MLP neurons of a small language model. Each row is named by its layer, matrix (gate and up: input weights) and neuron, and shows model dimensions 48-143. Each number is 200 + 40 x the weight over its row's rms, rounded and kept within 0 to 999. A neuron's up and down rows have the sign that makes its largest values positive.
After each neuron's rows, "fires after" lists the tokens most often just before its 100 highest values on Wikipedia text that the model never trained on.

L4.gate357,216,222,107,176,153,180,259,194,248,126,211,205,84,167,225,185,190,209,296,235,161,209,230,177,186,177,241,208,216,192,245,213,133,240,177,87,205,186,226,183,186,242,175,172,269,209,241,177,260,211,307,242,176,220,213,222,191,209,279,206,199,224,206,217,234,156,281,240,192,200,138,171,188,225,122,194,189,223,237,184,204,142,177,199,209,242,154,246,181,241,202,149,229,190,236,197
L4.up357,175,161,196,239,290,234,271,297,212,163,210,178,156,132,168,154,172,245,128,231,214,224,192,189,226,195,200,197,201,179,172,216,240,221,175,209,156,183,177,251,143,215,172,189,228,169,295,285,208,253,235,206,178,210,172,257,212,196,188,238,151,173,202,221,238,183,196,234,172,212,160,245,130,220,143,199,233,200,239,160,199,276,178,218,180,219,186,241,243,204,94,221,217,147,177,200
fires after: " ", "0", " St", "s", "3"

L7.gate76,187,199,190,238,238,237,253,234,230,158,167,207,172,198,284,173,164,149,253,261,184,136,214,231,227,244,216,213,174,240,252,188,240,216,199,183,186,233,252,249,201,207,108,223,202,223,204,258,261,163,228,176,220,200,234,153,209,215,156,199,201,178,167,151,238,165,179,270,121,247,297,250,182,221,181,192,220,108,159,184,248,280,241,152,225,175,215,127,227,198,276,139,193,184,257,181
L7.up76,277,141,232,197,194,190,132,232,171,259,199,253,166,245,184,214,165,208,218,158,244,200,195,245,202,265,188,187,236,202,196,211,200,155,251,206,170,241,197,224,216,233,160,95,254,244,193,191,183,278,245,153,202,233,240,212,239,152,132,275,246,252,191,235,238,135,171,226,181,123,201,212,164,172,129,186,170,170,192,209,238,208,212,161,243,196,254,181,260,233,203,219,192,188,269,249
fires after: "0", " a", "2", "5", " an"

L8.gate228,125,188,169,247,213,186,185,195,160,264,177,267,239,194,175,154,156,233,237,120,217,177,194,195,142,213,147,223,211,126,154,197,242,220,266,217,269,187,166,185,134,165,195,253,263,272,202,172,227,175,136,201,211,254,205,213,209,139,308,274,161,234,155,266,191,204,189,213,204,226,198,210,153,202,228,210,196,215,235,184,214,136,177,150,194,251,218,203,272,249,293,207,170,280,290,248
L8.up228,176,265,200,291,208,147,231,214,131,251,186,241,214,236,219,251,126,250,183,162,182,171,195,201,229,184,279,182,201,152,211,180,201,233,190,227,216,243,95,273,194,188,224,207,174,175,178,223,222,214,186,213,309,276,201,110,229,247,210,253,237,198,206,213,189,206,223,198,155,212,130,201,171,169,215,203,204,187,219,103,118,165,110,161,231,234,198,195,205,175,271,152,193,198,182,233
fires after: "1", "2", "0", "=="

L4.gate490,188,193,175,204,174,223,177,140,264,151,166,221,145,156,262,143,191,189,177,228,209,229,194,158,153,274,163,163,220,183,212,167,192,196,159,76,286,135,246,214,174,261,178,233,193,253,185,215,238,195,259,176,171,250,154,208,228,211,260,192,177,142,142,221,241,248,180,248,297,108,166,249,163,175,175,109,121,221,175,182,201,152,162,207,275,178,172,263,187,221,266,160,178,162,251,218
L4.up490,153,143,177,212,207,265,186,236,154,243,194,288,214,169,170,219,220,147,148,212,194,158,242,182,191,239,246,132,188,200,234,199,176,227,198,228,166,183,240,288,207,138,188,198,154,197,207,182,241,167,228,198,236,199,165,250,155,137,244,271,177,186,177,228,168,216,236,211,195,224,133,266,217,131,187,143,232,253,227,120,151,179,129,229,185,234,240,213,150,230,116,197,212,82,254,199
fires after: "3", "1", "4", "2", "5", "0"

L5.gate660,191,188,160,203,213,266,222,147,171,209,141,188,170,213,212,193,220,179,177,127,244,212,218,168,228,243,194,227,235,195,154,100,179,198,241,188,178,171,175,225,237,245,150,200,268,306,227,219,257,200,216,237,125,256,224,184,208,269,200,187,235,146,209,167,197,247,250,211,255,178,189,285,166,166,199,200,179,139,227,183,163,153,175,182,254,206,237,196,168,248,268,182,226,206,199,201
L5.up660,221,218,228,153,321,260,168,159,194,180,171,200,128,213,204,202,219,239,169,184,213,253,221,189,193,170,226,266,219,257,249,131,191,206,122,189,228,244,156,177,176,187,254,233,137,228,150,279,181,220,229,178,166,222,199,188,233,229,110,225,143,184,118,213,219,177,216,270,228,265,320,225,185,200,154,119,141,227,205,190,229,200,227,155,227,216,197,176,242,183,269,242,290,256,204,274
fires after: " ", "D", " B", " P", "V"

L9.gate605,158,163,181,184,252,158,177,166,281,195,217,257,306,233,209,238,230,157,178,195,231,267,236,128,175,204,159,242,200,170,170,200,248,207,253,174,175,197,249,235,215,146,201,174,248,208,170,253,212,223,215,152,212,275,198,227,237,211,214,152,259,253,124,275,199,162,251,238,244,123,215,202,216,211,232,109,196,162,303,197,153,299,259,224,232,202,208,167,220,213,166,172,170,191,126,181
L9.up605,194,237,120,128,214,226,224,225,176,210,156,119,151,264,214,186,154,165,133,214,223,198,175,171,254,145,207,222,127,194,254,247,222,173,164,208,177,199,174,139,215,153,163,201,192,195,249,183,264,240,213,221,255,221,213,156,205,103,212,157,276,162,217,202,194,209,244,243,255,213,196,133,227,156,128,263,244,205,173,169,242,191,223,150,208,133,188,187,178,218,203,145,147,229,198,186
fires after: ",", ":", "2", "0", "1", "4"

L8.gate483,190,216,175,226,100,192,122,209,270,186,225,190,212,191,168,251,172,167,244,249,230,244,204,181,206,243,119,227,214,143,255,175,240,147,208,155,212,147,203,167,184,192,217,258,201,133,237,209,201,233,270,214,238,191,219,153,201,178,194,195,201,196,197,236,233,251,214,192,251,252,179,170,173,191,155,279,219,257,152,175,240,225,219,190,142,179,206,203,249,185,265,205,261,205,274,185
L8.up483,244,172,227,297,164,222,129,161,159,161,170,180,183,206,212,256,216,77,245,197,148,238,223,209,244,227,292,188,208,246,183,133,258,145,197,194,227,215,153,220,202,231,262,254,171,217,162,287,181,203,187,182,126,187,278,218,159,173,213,234,222,188,244,261,190,216,207,163,212,189,264,198,233,217,167,276,247,181,196,226,220,149,144,188,211,186,256,252,220,270,207,218,150,199,149,282
fires after: "0", "th", " Votes", "8", "2"

L9.gate235,172,214,130,159,272,202,158,180,202,193,249,242,150,255,234,249,186,241,214,152,168,205,163,302,257,212,231,271,265,245,237,189,228,191,236,253,225,134,193,228,143,268,166,168,227,246,240,213,189,218,159,249,177,233,176,182,157,177,221,224,176,262,197,181,180,208,208,202,180,186,194,261,216,167,186,202,218,286,124,217,190,246,171,194,209,212,231,236,188,224,265,144,203,120,170,239
L9.up235,210,190,227,195,169,198,131,221,196,214,229,134,167,194,175,187,168,218,241,230,114,244,193,172,187,209,130,246,237,240,249,124,130,178,126,240,286,216,216,144,216,179,168,183,216,283,122,202,166,190,236,181,213,234,157,268,160,156,198,138,228,246,186,211,121,223,257,211,123,205,217,284,157,215,218,129,217,215,198,247,247,239,233,291,169,158,219,189,244,246,207,182,174,184,141,234
fires after: " he", " He", " and", " was", " to", " she"

L8.gate533,163,200,176,210,222,142,207,211,216,153,175,166,179,191,235,162,171,247,251,225,189,213,241,175,152,202,249,168,201,166,302,269,190,253,167,198,288,253,222,152,161,229,239,213,198,209,181,214,236,254,199,229,289,252,216,210,243,234,268,254,221,192,195,168,224,219,179,223,218,217,192,194,119,246,127,243,202,198,190,203,199,156,215,160,126,175,79,236,150,258,239,183,232,139,245,205
L8.up533,199,171,246,224,197,182,233,216,176,195,190,185,162,176,257,157,203,211,173,227,180,198,208,182,231,174,195,189,168,153,209,198,282,217,133,155,204,259,188,161,167,213,259,204,221,153,137,221,214,228,253,141,171,203,168,184,240,182,195,274,249,133,188,215,164,163,112,181,163,195,157,187,135,258,150,291,243,141,112,247,113,187,134,187,207,199,247,212,213,171,229,180,285,152,162,204
fires after: "0", "5", "8", "3", "2"

L5.gate689,206,193,129,180,171,138,153,168,187,227,224,199,226,167,225,235,151,205,224,228,192,142,173,256,249,190,174,154,241,183,226,110,173,193,152,161,178,183,155,198,261,192,219,233,169,228,245,277,242,170,169,239,189,238,218,221,191,210,222,193,205,162,93,139,247,199,159,188,200,169,187,261,190,197,184,151,179,266,309,254,135,163,225,177,208,278,180,189,182,199,213,161,233,162,224,222
L5.up689,244,252,209,219,198,217,160,106,222,183,263,275,239,152,333,255,201,206,187,209,159,223,191,145,172,218,119,219,258,166,194,197,189,285,203,152,172,164,172,168,208,185,179,176,210,199,218,266,205,250,270,206,313,239,164,143,166,169,246,161,207,98,149,211,229,249,244,243,139,198,185,198,229,281,164,174,195,170,255,207,217,254,166,183,221,162,198,159,253,236,261,194,246,169,133,176
fires after: " No", "0", " St", " Vol", " c", " "

L4.gate527,150,194,116,200,242,200,193,214,247,177,121,224,199,153,234,247,200,173,141,233,182,254,282,181,166,222,133,119,144,177,218,208,229,255,211,194,185,271,161,191,233,143,183,192,200,237,189,181,229,255,257,165,147,262,263,181,207,223,187,222,180,187,177,180,274,204,153,208,141,107,169,249,206,190,141,217,192,209,219,235,180,104,249,139,265,222,226,159,221,236,251,171,206,170,251,207
L4.up527,189,184,107,255,257,240,169,204,264,256,238,178,180,230,183,118,200,179,163,169,223,186,191,226,237,273,213,190,242,214,193,251,231,143,177,164,178,133,211,250,221,242,180,207,147,169,135,204,125,166,221,180,144,211,232,179,216,151,214,249,248,208,200,244,223,199,184,280,184,244,275,251,202,166,158,112,140,226,200,164,213,166,167,291,200,223,116,198,210,191,192,199,237,142,309,246
fires after: "1", " (", "2", " ", "3"

L5.gate107,100,216,159,244,192,168,212,190,285,142,165,220,148,237,209,169,169,218,224,244,235,170,194,120,213,218,165,168,162,234,97,205,173,186,245,189,185,214,204,231,161,158,255,192,223,236,211,212,229,182,239,237,200,262,216,173,224,201,169,117,231,257,211,194,223,218,132,244,216,168,301,181,192,216,97,216,175,144,230,274,142,168,175,179,228,199,230,243,163,294,207,179,254,221,217,260
L5.up107,206,177,154,176,170,162,218,138,215,233,138,216,121,237,256,151,193,222,218,214,183,208,171,196,224,225,195,138,186,202,264,214,171,171,173,225,216,247,226,163,246,225,179,218,153,210,223,197,220,147,169,190,316,187,241,230,191,171,178,179,257,157,146,250,192,179,224,256,201,162,233,243,202,192,222,217,249,206,143,172,152,205,137,221,179,101,248,135,268,178,130,215,171,185,213,207
fires after: "1", "2", "8", "9"

L5.gate177,246,211,129,202,144,178,233,216,187,258,211,128,178,214,210,113,230,243,236,162,196,186,188,107,171,268,171,227,233,202,158,168,141,200,226,173,180,183,233,213,241,238,180,237,219,263,294,273,157,229,235,212,241,184,174,268,213,186,202,125,156,212,162,153,198,215,242,173,243,148,208,239,185,240,155,165,239,201,235,238,153,148,240,234,225,216,265,198,214,239,171,208,165,113,150,204
L5.up177,230,172,172,201,175,226,266,167,220,170,191,194,173,168,175,155,195,209,124,197,180,203,127,160,181,213,186,198,185,207,219,223,174,190,207,241,219,194,158,234,245,284,288,159,182,177,253,188,159,301,195,182,216,243,239,161,238,166,198,196,221,179,159,216,212,145,229,163,248,198,262,217,275,173,203,213,127,160,243,196,246,139,178,145,205,253,271,237,268,211,247,210,242,201,162,202
fires after: " ", "\n"

L7.gate36,215,211,192,178,196,223,160,232,160,185,264,227,163,259,205,187,196,226,218,159,163,220,152,260,198,225,189,269,212,193,162,170,144,188,265,183,282,212,183,170,239,229,155,202,255,197,235,186,263,219,196,257,263,167,222,223,191,173,154,238,171,214,279,234,282,204,162,199,186,166,224,248,257,215,226,186,134,208,210,159,210,276,260,205,184,195,210,218,177,282,256,209,220,232,284,179
L7.up36,148,231,231,152,184,197,204,150,190,162,122,155,207,237,165,259,176,218,214,286,170,206,187,174,268,215,172,217,169,177,240,159,209,188,203,172,221,257,231,225,183,217,132,224,264,240,196,152,222,184,211,185,209,241,236,182,218,184,254,196,156,151,176,230,239,167,177,186,201,250,183,244,207,180,191,202,204,126,201,124,225,157,159,163,94,167,202,178,192,241,211,107,168,225,181,212
fires after: " it", " It", " there", " he", " to"

L7.gate279,244,172,259,222,241,174,217,207,194,202,232,221,222,262,216,239,203,263,241,241,205,274,175,168,195,173,300,171,248,148,216,231,203,233,185,195,198,261,220,192,201,179,208,185,297,223,250,295,190,160,129,212,213,194,235,268,177,214,248,234,248,167,211,178,208,189,230,271,192,199,212,198,181,214,210,313,252,183,208,232,144,232,192,181,122,260,215,217,206,222,162,166,263,186,227,193
L7.up279,195,195,147,257,227,224,123,295,124,216,131,218,155,164,239,270,208,264,209,218,215,167,229,219,205,161,243,237,231,253,146,210,187,210,181,237,190,225,153,188,158,175,125,233,190,241,211,232,264,182,221,195,253,190,197,206,185,181,262,178,127,218,195,109,192,228,173,183,194,191,236,191,214,215,187,269,192,197,131,253,197,140,192,143,181,177,188,263,199,126,176,160,180,139,176,205
fires after: "0", "5", "7", "2", "8", "6"

L7.gate337,173,206,210,238,202,161,167,194,172,226,211,254,217,159,183,168,172,199,214,163,195,184,177,132,173,255,234,194,210,213,148,208,153,186,164,130,208,200,153,250,182,171,170,190,172,212,221,246,174,148,183,169,221,189,171,196,202,184,192,248,185,225,203,184,196,253,251,217,208,146,176,226,224,212,162,126,182,208,198,226,216,199,247,185,215,241,192,241,162,220,203,236,207,229,229,194
L7.up337,258,230,210,321,211,220,207,205,167,199,206,184,189,145,270,181,176,154,125,143,213,186,268,194,139,157,171,160,186,146,135,189,221,206,173,175,217,149,182,240,237,184,201,162,138,234,164,199,168,228,187,176,292,212,189,191,209,169,195,134,233,248,157,139,240,141,212,272,196,150,198,210,167,126,191,235,178,173,164,208,164,131,159,209,248,227,237,170,225,239,194,180,241,161,145,133
fires after: " ", " a", " was"

L7.gate701,141,213,203,141,263,176,230,219,237,196,209,215,193,166,253,251,187,211,253,245,244,196,224,204,157,198,188,183,245,161,171,212,212,185,140,189,164,221,253,213,219,124,202,232,186,218,187,189,225,194,167,151,213,216,196,131,188,199,183,223,180,246,207,216,222,270,195,146,220,198,182,153,237,190,182,198,138,176,251,171,220,134,205,171,260,212,205,181,259,165,264,176,158,213,217,128
L7.up701,225,204,192,188,168,216,170,208,202,177,224,130,199,246,179,261,213,299,188,228,223,206,154,199,177,105,122,136,216,182,190,211,228,290,247,223,175,226,210,241,183,208,286,202,141,125,203,256,169,239,242,182,195,232,210,222,143,244,183,215,236,242,227,173,180,220,198,207,189,238,142,225,193,168,226,241,122,183,179,189,156,253,165,195,254,233,216,185,320,204,153,201,266,210,159,182
fires after: " ", "==", "-", " ("

L5.gate663,152,244,196,225,252,212,267,209,279,176,199,266,182,260,190,227,177,191,222,207,171,194,244,156,183,263,184,252,217,157,206,181,173,254,269,155,232,255,223,207,217,164,230,246,252,274,239,147,226,178,219,204,227,231,215,264,162,267,191,198,202,211,145,200,205,246,286,197,287,199,230,159,205,187,138,211,126,232,145,218,260,223,185,247,168,201,175,164,257,256,237,200,244,235,255,187
L5.up663,161,218,205,225,169,179,205,221,179,187,177,215,275,264,249,202,116,113,185,148,174,234,153,226,223,234,137,266,205,220,203,155,190,273,221,134,185,131,184,246,144,192,216,220,235,217,200,274,194,169,222,163,212,254,143,241,164,230,106,180,182,208,130,144,191,192,194,188,225,194,155,186,122,200,294,182,184,232,201,257,264,229,207,189,259,214,215,159,274,219,215,115,178,204,187,198
fires after: " ", " con", "|", "-"

L4.gate46,171,251,265,97,203,196,239,174,261,144,284,225,178,211,169,127,186,182,243,195,235,194,153,217,195,215,205,217,231,208,180,173,182,144,187,178,237,212,170,140,124,265,207,161,159,282,241,189,283,122,200,149,195,193,192,116,191,210,171,190,193,226,121,158,190,241,130,258,229,160,195,247,138,219,220,187,255,213,154,268,272,203,217,221,190,201,230,222,176,214,221,191,210,158,253,166
L4.up46,198,166,210,228,215,193,226,201,221,219,211,166,235,173,199,179,154,192,163,138,218,171,245,113,171,223,200,289,227,206,279,170,213,235,202,277,275,192,172,188,182,223,212,193,225,207,250,184,250,225,184,125,272,233,183,184,252,183,223,149,249,266,145,201,194,210,212,217,146,172,243,159,171,212,194,196,254,217,246,252,215,311,221,192,151,282,255,205,205,259,160,133,198,178,159,178
fires after: "0", " Be", "9", " he"

L7.gate495,171,173,246,191,200,246,142,230,189,138,280,185,246,187,169,229,161,64,207,171,217,170,227,159,155,190,137,261,162,249,240,173,84,217,158,179,241,236,131,211,271,187,127,142,261,214,224,192,233,204,231,190,167,171,258,179,214,179,154,202,188,287,274,204,176,198,178,188,189,196,194,191,213,116,123,270,186,206,245,196,238,196,139,189,159,223,254,232,171,268,123,237,185,189,166,176
L7.up495,295,235,200,282,177,237,247,154,219,198,250,140,206,201,214,235,195,171,200,187,187,158,180,191,210,163,265,160,208,189,158,196,170,228,198,138,202,163,167,171,208,195,141,105,176,210,231,196,175,165,154,239,222,253,201,167,275,226,216,233,240,264,193,86,169,186,175,234,221,181,229,185,160,163,220,210,304,190,161,194,194,243,95,159,256,108,223,144,190,203,141,94,187,188,139,144
fires after: " ", "ar"

L4.gate379,208,258,202,233,233,199,189,233,279,166,227,251,176,166,218,202,185,171,294,256,223,191,144,119,209,185,174,267,224,162,156,170,241,294,213,163,241,199,152,226,202,199,162,170,224,182,224,250,190,129,202,199,190,237,255,207,193,202,153,195,196,187,185,156,88,215,216,236,278,159,141,231,165,252,115,194,145,230,259,108,205,148,149,166,209,216,219,182,231,213,190,150,240,169,188,258
L4.up379,214,268,251,187,186,278,184,277,189,228,167,176,182,140,145,232,232,172,219,160,235,147,137,222,188,135,176,204,224,209,199,161,294,268,203,200,228,226,171,205,221,225,191,141,253,210,240,173,157,156,211,172,134,123,200,216,183,155,222,153,136,282,183,254,119,213,159,185,258,262,169,165,178,101,167,139,130,154,186,154,164,220,187,213,182,168,159,236,217,172,151,240,173,178,224,299
fires after: " ", " in", "s", " a", "\n"

L4.gate125,209,212,194,204,145,142,245,158,241,131,171,217,233,231,193,206,118,199,180,169,193,222,189,165,185,268,203,237,243,231,200,88,222,253,199,134,217,257,218,124,226,188,201,136,200,306,176,191,226,178,235,154,242,258,170,180,261,215,164,227,205,192,159,215,225,247,219,265,180,181,187,204,221,267,198,157,206,223,204,207,238,213,181,148,226,234,190,152,218,202,167,203,254,247,235,148
L4.up125,195,195,218,232,137,183,193,220,221,180,200,240,182,237,117,206,159,169,208,142,208,192,168,148,191,216,210,133,245,94,201,247,267,255,178,229,180,152,211,291,183,151,224,243,221,198,216,248,140,213,144,174,260,205,180,155,190,233,105,216,221,227,133,234,227,174,239,159,179,206,156,170,210,277,173,204,169,202,213,260,82,215,213,211,204,220,224,160,244,266,225,196,165,125,253,182
fires after: " ", "0", " No"

L8.gate75,209,251,259,244,150,172,154,231,299,179,202,206,182,235,192,152,170,199,223,149,198,225,239,156,287,167,230,282,204,189,199,157,286,201,149,221,270,178,147,159,210,251,227,214,189,222,207,159,152,207,162,208,201,194,217,228,251,182,271,195,199,239,159,168,178,202,211,253,218,200,225,136,125,170,217,240,248,214,273,269,169,141,207,263,237,208,179,191,233,238,184,174,224,162,236,187
L8.up75,213,207,245,216,140,193,253,216,233,253,225,145,146,222,202,257,203,162,185,146,176,144,253,168,213,144,203,224,161,160,174,175,213,159,166,301,216,241,174,185,230,206,166,203,110,177,198,276,208,201,212,180,270,235,202,238,173,174,214,245,209,184,241,231,203,229,214,278,257,166,243,144,249,134,284,246,170,209,155,192,172,193,184,105,204,239,228,264,195,186,191,209,218,190,179,236
fires after: "5", "0", "4", "3", "8", "1"

L9.gate608,159,185,172,171,135,157,205,214,238,182,181,172,174,191,176,235,180,199,245,284,162,268,199,246,188,148,203,223,219,176,238,234,202,195,210,210,298,156,166,122,122,200,174,210,261,224,150,221,269,191,169,253,195,281,183,245,253,214,212,215,132,237,155,222,229,166,214,176,213,137,191,153,172,189,202,145,235,155,173,126,208,184,168,163,220,197,282,175,177,245,252,140,253,197,245,180
L9.up608,207,169,203,260,151,193,193,180,201,166,183,167,191,190,235,230,181,261,168,212,183,218,170,219,174,204,151,258,183,255,171,160,155,183,189,254,199,202,168,175,221,224,200,205,309,249,217,165,208,287,227,263,199,222,232,234,139,176,303,277,112,226,244,147,204,161,211,179,231,231,144,169,158,200,208,209,199,129,122,186,144,182,127,207,195,232,204,216,206,203,142,174,165,212,253,174
fires after: "1", "7", "3", "6", "2", "0"

L9.gate257,138,262,178,215,235,204,185,180,287,231,148,206,142,273,252,194,204,184,229,176,247,123,87,204,218,251,160,185,225,243,174,193,188,260,184,204,211,197,203,184,213,182,218,214,199,221,183,213,168,144,135,175,220,273,231,264,251,200,199,168,240,97,176,219,107,217,267,279,231,233,247,295,220,148,174,212,204,210,181,287,196,248,198,191,208,237,227,134,214,230,280,173,162,140,314,228
L9.up257,161,220,143,196,218,202,269,204,188,217,205,243,173,208,170,226,222,162,249,189,147,168,173,243,198,280,197,234,230,193,245,146,234,144,262,135,220,233,185,185,268,215,215,164,193,149,144,215,246,159,209,203,136,203,220,177,166,198,195,247,232,270,163,215,262,244,157,220,173,173,256,234,180,155,179,131,188,200,247,203,119,247,184,220,214,222,181,264,228,215,255,187,198,203,196,167
fires after: "5", "3", "2", "1", "4", "0"

L5.gate106,274,220,139,200,172,224,274,217,218,118,227,168,211,189,159,203,250,176,194,166,148,214,243,154,205,213,167,230,239,230,189,228,157,233,224,206,191,223,241,249,245,177,147,179,198,170,194,255,279,238,188,217,290,157,218,197,141,203,163,212,198,190,241,183,154,227,209,198,187,220,253,244,247,164,188,138,158,235,238,174,207,164,301,261,253,188,177,186,134,228,191,229,200,139,195,298
L5.up106,227,196,150,253,220,255,143,185,237,219,186,160,153,236,191,235,178,207,135,227,170,218,221,185,144,219,157,269,201,161,175,236,249,273,151,196,199,171,150,206,275,225,169,267,177,262,144,247,169,201,149,190,225,163,233,272,191,171,191,158,229,158,205,244,121,161,274,167,207,170,225,210,215,179,157,221,172,115,220,177,204,183,222,173,215,222,212,187,184,212,189,218,216,291,235,149
fires after: " ", "1", " pro", "2"

L5.gate147,169,163,190,163,198,222,211,178,236,160,275,125,190,232,160,180,191,281,283,198,229,251,232,159,233,201,188,147,182,214,250,250,224,242,174,155,225,280,190,243,164,167,160,231,204,193,150,209,309,184,199,240,210,225,231,157,218,230,176,195,221,271,196,204,188,235,227,221,270,148,231,216,182,194,160,242,192,207,253,189,193,157,213,224,258,205,224,157,188,234,189,182,197,194,190,193
L5.up147,183,233,183,183,146,260,186,206,210,183,115,174,230,217,219,143,216,131,161,223,230,137,221,191,178,202,220,138,196,180,260,273,170,155,210,190,234,229,172,167,242,170,153,181,205,165,201,158,169,252,144,202,214,192,245,202,173,178,176,118,232,192,287,221,145,206,181,178,279,147,156,162,287,153,207,286,259,210,218,218,200,144,222,273,229,195,176,182,183,217,141,213,144,197,188,150
fires after: ".", "2", "3", ",", "0", "1"

L9.gate288,194,201,228,216,182,186,187,215,228,185,178,246,254,216,198,273,207,262,261,197,237,189,156,117,190,274,198,160,178,231,165,163,222,200,217,227,185,196,250,220,222,166,229,152,170,247,205,200,212,229,168,176,214,277,218,172,209,223,182,177,183,245,232,200,265,231,221,228,209,189,240,234,217,162,226,176,95,185,190,229,36,162,254,126,155,215,213,179,261,205,209,148,210,234,231,259
L9.up288,232,202,141,194,225,191,237,195,210,197,163,217,162,202,200,214,156,153,163,199,175,216,260,204,179,216,254,169,203,143,162,259,226,216,187,239,214,193,191,164,100,270,295,276,223,197,220,157,270,158,192,310,228,181,202,221,248,181,209,246,178,222,161,217,201,227,244,138,240,278,209,195,210,214,127,189,281,156,185,164,250,196,154,122,318,169,190,266,221,197,196,207,226,151,203,234
fires after: "2", "1", "5", "6", "4", "0"

L7.gate102,184,213,189,213,225,190,226,236,232,150,250,195,161,237,180,243,265,229,115,155,229,243,190,205,204,222,266,222,140,162,195,150,131,237,199,164,256,128,181,166,136,215,206,260,279,173,166,233,273,220,235,252,145,218,187,135,207,264,261,208,189,274,139,177,193,177,298,184,281,188,147,160,172,164,172,192,216,198,147,166,200,197,192,214,246,258,197,144,204,199,208,232,224,234,230,224
L7.up102,139,260,252,168,222,158,221,268,192,248,226,163,196,233,227,174,188,225,164,187,198,205,170,176,242,176,222,182,176,171,135,181,179,199,286,125,198,163,236,195,342,361,241,142,229,133,224,248,175,251,210,164,185,216,192,292,206,184,237,221,218,193,185,189,190,211,135,232,199,196,182,255,179,275,226,197,176,233,200,227,237,241,187,183,110,199,185,215,209,277,199,198,238,265,252,174
fires after: " ", "-", " St", "==", " C"

L7.gate25,286,189,212,240,183,222,207,184,213,85,181,244,242,188,232,121,192,238,162,195,115,231,245,172,187,247,154,271,235,199,110,192,190,178,174,234,239,130,183,199,200,200,186,173,250,233,226,248,191,187,221,150,215,244,260,241,189,291,240,210,194,201,238,159,194,216,279,223,185,220,261,163,165,207,164,220,154,187,223,179,220,277,240,105,252,210,183,154,160,229,180,162,244,230,135,169
L7.up25,270,154,236,195,212,174,111,159,219,208,147,231,171,273,219,224,235,242,267,222,231,200,283,221,118,120,283,203,202,210,154,219,188,205,237,221,203,139,124,201,247,180,252,152,144,231,169,199,195,194,239,110,192,176,223,226,248,208,203,184,158,212,170,170,229,135,209,208,204,189,198,147,143,179,66,187,232,237,270,199,211,175,106,216,276,176,233,282,192,247,174,208,220,179,247,173
fires after: " ", ".", " in"

L9.gate218,204,217,212,240,173,205,199,167,233,260,142,165,237,210,246,234,172,231,202,228,233,310,165,190,226,317,213,226,195,254,257,179,198,239,185,226,175,197,216,187,275,167,222,209,173,244,225,203,215,186,216,149,251,245,201,178,232,213,223,249,185,270,273,175,206,179,187,176,170,203,265,234,178,243,200,239,233,255,208,210,211,177,211,232,189,159,196,41,204,188,222,123,248,211,86,197
L9.up218,179,164,249,244,206,272,131,162,202,217,211,191,164,182,240,167,159,254,207,123,204,280,186,175,218,232,230,142,248,210,229,234,289,229,240,245,134,221,212,205,154,209,286,189,236,128,240,174,165,203,140,139,307,245,259,217,235,200,216,221,188,239,160,200,238,234,213,241,191,194,210,231,171,246,206,234,164,169,196,80,173,276,251,199,211,207,217,166,214,211,145,176,164,199,173,213
fires after: " ", " (", " +"

L7.gate309,238,234,232,163,226,179,197,247,233,240,96,216,149,186,194,231,197,178,160,302,214,181,177,201,262,262,194,198,226,131,153,197,199,211,259,152,212,214,175,132,165,230,241,194,234,82,169,176,213,253,203,202,268,275,144,138,183,165,216,194,228,207,279,150,217,257,208,145,138,175,243,214,253,224,231,205,205,178,184,143,165,182,164,126,195,245,222,185,211,176,270,152,211,197,242,65
L7.up309,190,146,156,202,168,179,255,251,225,217,229,106,182,232,203,214,215,249,197,236,162,164,120,184,203,259,163,183,183,240,154,129,190,219,202,183,212,183,161,221,200,210,198,273,171,222,141,209,179,236,213,250,213,222,214,155,178,207,266,80,231,235,186,195,153,132,172,231,158,233,199,204,238,116,185,189,207,164,328,181,187,173,126,239,219,259,175,209,239,205,96,211,239,226,162,192
fires after: "'", "0", " "